Weights of a small transformer language model.
Training: a variant of Adam for these matrices, 259M tokens, 7914 steps.
MLP neurons of a small language model. Each row is named by its layer, matrix (up: input weights) and neuron, and shows model dimensions 0-191. Each number is 500 + 40 x the weight over its row's rms, rounded and kept within 0 to 999. Numbers have three digits each.
Before each neuron's rows, "fires after" lists the tokens most often just before its 100 highest values on Wikipedia text that the model never trained on.

fires after: "20", " a", " the", " The", " an", " "
L4.up267:572499546489505461495572491414498462467502439490540438538488498527466481479503537458454512487514472433480521460536532514492454487488499536519531548530475446518547422467515525458481502470499495492464595458509472550545461492547549496453460485559532517566542443476496566491509543546517456478498511545432522493498539440485408516475544458447523537467491458466458493526566490494460525524492457488548467530535489475487509606555600489593479410528477465467510529462498478575564554487552543442424480510578504470492559518558450489476478454579530419481512495444486511473479557468525542470

fires after: " T", " g", " b", " B", " (", "G"
L9.up739:430415513484462462504550482542536488504503531472513530494454543488524535489459536517467521522543472505494502462477571531494443482500510509505447501530506534467521551522562540479439462535477489430501477464586438524513513477569452455531443498467496529543481549521481469474522453510543568583484426433543527514475507568572488492499562458543525479540454526458533517484456475500551608553474493459466478488517440464536525449481505571453463489483547494463506464488548370495473487546453545499557523522578528533532534511562534448531570457457496483397532508519462436478444450462568503509

fires after: " |", "-", " J", " and", "ist"
L9.up570:501516492555499481461449514529490466479514499513488491528506452498558500484495473540463559522518486503411447429491441503551543562468491572512592569545413460483461464461521460527465536520438577491497531490583457459531538485522581450431463566530501468457470533500486501522525504544512490501612529504458542517488513537515535533506547435537493479426474500472465547511564524498508528451443472507550474530447472469476520510486568497529521489513504550469421426458475530541513514387469429470509489492506541459500507593525463524512519533444488506463516472522474449379533452532550555515

fires after: "\n", " M", " The", "om", "h"
L6.up421:574512496561466450480508490557464516526532543435458589546437541446508610479516521502513477391509515413499434489517463466493560542546477493484488489513513495453500476499470462520469536556467463504518509451466453498530529474493568546519479504549498568444556456524464516528517548544527464495479546506466424549467429573525507540592522459493491491410447478444457545484495419464491491500559506540567435431458470530550548494530506500544495491507471458511519569486473459506496442445521480511551551516454557505495537424555518515551540470539528491536479534479511494450490564435536504522

fires after: ",", "i", " N", " .", " $", " V"
L9.up469:486514599497464448456490489523534538492482470503545584478510494494486511500542486553448507539498475575499487516469474480569556468477481473536492513487486409545502473536559484481427452523474456540515466443541459456574513478539533528505469489559534513538491504452486411485524459448482557588526378443461463526507508559435536469489517461554555546516478492479513541437461489511527510497510491517524479548517523550478394493502534504542480468554465521473484555545560473548502567472490543439556450527517463499464530544524509470481506499511565516491543529480393464441478400472570429479

fires after: "|", " the", "-", " \"", " The", " |"
L4.up113:500495463476465584456602534524488489482460474525444432551469489567434515508487526506477598465517395476444447393551520535591491523572481495548501483558471516519451495427504500517476444544532524549435511477496440541518458465499548445502484481514481490448502440510471525511516536505510498525511474514449546506403541516493502454558496516476533414462474536491499516515494453487485522514502468544485459505477492482503522525524495428560472540524580514523510474479431410546603537444454603475480467494576516482490481543487550499489509519506526507477446480522503524562436530532558510507

fires after: " |", "|", "=", "-", ":"
L4.up400:567561465440484469531457540462502524511504582500466461562538439496493560448499538520456505437543441496496507474558481524522469509469457563528519556465381493477528471461489481492516422522413550490514524482470450501507484458543527472483448483501538431476528566493460489559534527554498549567456479534438485471548601521544485509554600471486548574491547530513516494480502526518496555489449455488571452456505562482476533487526497541457479473487571521479412474533491559471508464579523479465483466508589485495486492487476513501532538486519510509434432448420450506433501557520506495507

fires after: " p", " (", " s", " b", " sub"
L9.up376:440464467458527466461504476451538523504546453476498453536490512505526457482462505505489531367509420445500486473453516503424515483492553558450511484469575444468499484425576464465500425442487468515443450477551456471486486485527515493472470474486549460498502530450553460556536481476576548490581447542524557516500530539557521474477530488490520510561482524497537526494534433513488566513529545511499546533508481511520518387567539437531421489492563581524430557519488464504542469467454498497514477543514497505477493528460524534469482563531511447395523523475536561505479589454537512546

fires after: " g", "g", " to", " gen", " G"
L9.up625:492516424507505477561531427538580514515494455488503434465513527556554444524534389521465467489515478503487557449450553506610550491475445504410540501552481502500512487503473522507432505516506543508501486505446509534539476501506510495452575528497453465488477506560477435507544498456428492523492466567424432593550452493486449498525484516536516466508518504461572493551532435535453522475517518518546491499460545490454436501540510468527479455557445558444516422490473438502506501524498502528532474514468408392474557552483507445485596498520534523488481536448545456440497493514504484536

fires after: " ", "19", "18", "6", "1", "8"
L6.up482:521534461481518560614453470548491547439467494511486579488513492520503521485477480525546592483508400445538421452457545481491514483497536531469526447545487477485496463510495511411459481517518475592535419492543484382496543556511542485487493511448493555447480411489489496608546472478421416528481509480508559522501549557482547415485473542529491508491535490505536446522474498477518481460563497458541525512513543504471463477450482501484486502508481518587512558479515484495510455484466485525524443500489520534504480510422525488492605486521485457504451508519434471544434507424466550519

fires after: " ", "0", "1", "4", "8", " -"
L3.up550:452460535469492508565502465497498528548533538444577518509497463522563488476498526481466480504549460494496508487444520572514512459506533512478485475503524479449472513514471593513465515511478478457490453442554472523557554492481465554489482517483522547508547459551429423563508515476559559519617526575474535541551525581476530470454503444489506530422446549456524395504463447474456497516555513389553517504475516514425475490542481575533437467520553505522491519475516525479539434509568459504454501521544521416536512479504482470500552500533501489488438491488457477444412486398495506537

fires after: ",", " Sw", " Z"
L9.up244:509463529499477461449521499497556585480474474408461561514544506501510534538562599491475430467497569554531503529451537502534525469520492519407509541514536482472552462472489425512567506503434489510483406488434479455462476477507462542563431448511622473474530489484492483516515567451529509473539501539467533501541511537451539544468509477515524555471520514578480531529491506433497504503483488479537493470551463461461534515514576480480481512535458509503471519500492417570542444416474513439419506579538474476462491469452507495524470524497524422510542508489480393436497550504486469546

fires after: "18", "19", "17", " ", "u", "ug"
L9.up256:518549487516486465608503526466475482518499532499513511520543462585532551503495526561543602524538553470446495463455391425495520509495489472442489453499458483457456520462547492518488452489517439434575381484523466477498528564519524504537515502542551474547457497514424500499513509484518556526418453470536518516491514511501494502484522498516462490454489500441475477478466529528478521498433500458563476415573515551474418529493476505489493459521535480501500516437428527524504483469402558498473469542520488504514607592512512477467508478577407517423439535535491498514463466484514532522

fires after: " ", " in", "19"
L6.up675:498539560483517529525519498501489453414479534479504546534483521481523510488437440531467575452516444492504502515526376406456441492524474545425552497488493451530494483444520441479421487514526528558490451505412471515551519561554547515503455471567457537458492520502467446496522517449511507514528517483527493508445494489546567415540488527536497495512534543499554521532496545511514547496457482439517498484512505550496487499462519456488491530532531460539539476437438420539521495435518528581446481519516381490581524517451472391552499464511487538506543497486449507516457558449548575526

fires after: " g", " G", " under", " y", "ow"
L9.up684:524460505472453490460546457455511490463411570424491521551522513505521443612522484495507503544538428477481558528528424505516528558569413477463453471535516498467538487519468543472541476535491548529455522498461488562504525471457528494492536471496483494426510415480467422452523471536511556593528494398559442474617552502440447508517531555567557538518464491494490483533479543506544488481506497494534463548465428474525525478552485463496446483510553586550514431528477479527497490523506449510446503563550507498522528550473491451506522509512491538464468528505439429488519511494513532562

fires after: "em", "om", "ik", " M", "aid"
L9.up214:547503474523486491441469533487476493515502609490484576522489513449493471563471454455549511512540499494535506443515525506458484510443465494527526378483503511507533471433456466511517509497564499474484539484501478460535468503537601474490484530512496474493504472544410529514514543533435506539467490483418469478501529556493467487510548441519477493426482501433494446523410438477485457512506425538525526496486554554512481464511569481521507439464433539548572483454435478555535481494579568532519501556538479459597553604562484522484440497541563499467451519488522521456537535493559551545

fires after: " the", " to", " with", " and", " |", " S"
L4.up324:499499535457473489485524501494496458566476507480447491508478541512512564462501537548474455494516489504472539452537423544484513508475502586512490463544418444505530484568456519530461465492421581486405534523454491498497582515489497441537436442494552443492490503519473422534505530477533491445451492458494496465523544506467418573537553425491586499535507491513512509520483482521490547530563434530554505502577579499501496388544446461473437475481502541558533440394475438532522440541527520517494488542554501492472515513473440422556530486465541559488478502509474490515530473496571496532

fires after: " f", " B", " a", " t", " g", " k"
L9.up78:466509508537471507495467511465583554474537477465500504513531538530519471498564470506506464486550469482503510421568491472549513522586411506482515510500486477460566505460510595466516487517478464575462461510557475500563511456413479415481503521507499554489503508507449413468527444527505512504524553516460506516563550492579466465455553448509484391530479488504449462472453493543488516461420564443431470485447467461506475497457510482467414522567543497529577493521476495520497487544543449483468472553564518441421462481533581516509491563538515516468540456479549469476458484533564484567

fires after: "w", " sp", " B", " b", "b", " Sw"
L9.up607:444494440493436508497492508510489495463529480494556491458538485495614498532538472581470522513525550558463440490455458505550452482530570462489520545473464486431535515526548493423566490526532554490536475484547475485539511482523486533447445487501575497545491540465474557495522427491499516501559484498530486562501546545490512516509487501467438459476430437491501496548425487529442542533466533431453477556523477476552531500486549488555499516513445507486435453413474463461545453558487487380478510487510553446446521509542494487432517532570514486436484558489460423553443433504531428544

fires after: " the", " his"
L4.up641:553526489505531515498547420512500492474506438435505471522495539474550576511466491430438509468507474520487501534512506503490538510508483433400510569584462462434530490569493486501508495546459487491484461469522485483612494502568503521523471471565509519503538494462516525543524479480497481507512546549500471491436508493462458622535470475525431519538494463509492586509487480496540558519493479477544619444524534475493515558579495431515453434498401505553562537467426449538503500459588524493467492531560415462509444468474467535573484474507497489466552455507459469483516548459490532516

fires after: " s", " is", " p", " qu"
L9.up497:481497446565426500485438494513516521444554504427533439578497487425535476469558473541477517496498431493527495467520400438540591520527521564510466507573550514496507441497475497551467446526472506476533540453552488538507481516472497545494449515463506468445526478540523506530516469590483569550534543452543450507483502536518546463512609527512489480515428457477525586444447448473514468478461482522520497584521517499509476507556475482546480564538531491517448430447492454512476459456501545505476592479559410439458526515463513469522541545534511471438569462528502518507498466482520541479

fires after: " f", " t", " T", " qu"
L9.up709:507537475508514506504539474518447473541555503456501528516521479460542479537553532520452555488571458480558544420544404490491444458496452488491477559499433416478464528478526525467412477482476500504477515454571458525518491481542498498499433446546556468429487583540413421503513511509570638526575532471538482457524498471511468537531529526520464454507418508513500539448526435572526521422507545548519482464532477494502449506459456565460435443527472555560504455460482507482529494438495519501470510529518514507474497475456527501511548596501465509521509477525512510574502560468522468518

fires after: " the", " a"
L4.up708:518547456385482520536564484493482502515477545540499579544502609539479539531522541419460520520525487471472513419496534467491472456579493490453497514567460526511444567487600490473546433481493514557456483420505489483533477493503588513492473527509559500529567468485454482491535521552546505488523505499520489547519481466444486502474466447473526460490447501547504480516550525492506586470560516450477476545491576487464536437560552452453448427498406450549523472474453501488442541476573550481534419477526472503521511524509484493488539516522582512480517436481439484467475467492513557548

fires after: " L", " |", " N", ".\n\n", ".", "=="
L9.up265:509533414473483504489413504518519494507549533515507513558446477485494505524546476471493484443521503496526496514528519509502520523534573549512488534517419457469511461491455447516520602519523583548498448424466466488568510487473507476485492549532502555570508518561417474570509477482553530570521479463452546455410451555458598509463589415441522554532494495479533486482473461494448530466517493533573471445495539393517469519494480547515566494463469500505489517578517394453462489529573519513492510512504466486537510534494493533493491492476486467493538477463398482481424469509572499497

fires after: " the", " The", "The"
L6.up228:485497510466492514492503436498506479509483507487471520478486510505509551544489448512450481450518493547530411382444514477507456441499524530399524505573534479538549530476513503454412511532515458523479483519499522517486481547531464495474442477555535531464481427518474499528542494506482462550562550520489526543504424487399505514522477443496565534478496496499431557559467548543545493475505454435466517524494505455512505423570524493548451412495377527548589480549457449540480517504595520547482441540500504472527544437532491486500489485503486574442539482511519501473504503396479531567

fires after: " |", " the", " -", " and", "|", ","
L4.up277:572503446556473560435516460562480507518464447513451468586469487507510600507553521477486624502525445448483518456488481543486469467518449517494496494549431472422404556519450450508427477469465544538500493450513502487550462526490491530528524552544556508500509470465503471540548508470504573540544487442502453502505439510450605480489561400488493505468552431510453477516511465519498505517484476472482484477500550456500504461497538510546473524516499436529453468531460465485460490473501572535540478513555468485555491559446420505614547496447496531516509464456509471505490469424508516536

fires after: " the", " h", " t", " a", " T"
L9.up538:562480526405551510456521520482534510478563546504474502587512530478532530544504471568427569483504455482422513513579419514550478539480453560506504573525536517508473551552572492513454543593463465494482472483468444515551525485544447478496517516490522525464558455488460440534528532468556524526535461505500452500529474498527468477499590446465502495542543423527518519468528446461455617525520464464461481491504461509479488487496501445433482528486514551472533491494492461522501512421531538555452477514551420440460541469507453497542473461453468492447550545438530465473529514507599447483

fires after: " |", " in", " –", ",", " to", " —"
L4.up644:510463481540478492485521502526495476586482475434488470515532530490482493461519498563520533574515445551450482457515530513475518480554465495485491464589489430470446440507552491556439437511421558494512512469446483504494551526482580490538444487528523529447539517433480491527533553506480514472452434413521523441501490462437550526523474456534536500551565511490526555547499497465536515479529521485529471499524560447473442404522531483534441514552541514568509521482493521478492419533501542617508493553541520449523509477379490482547520442454530544521534440455485514444557495503538567563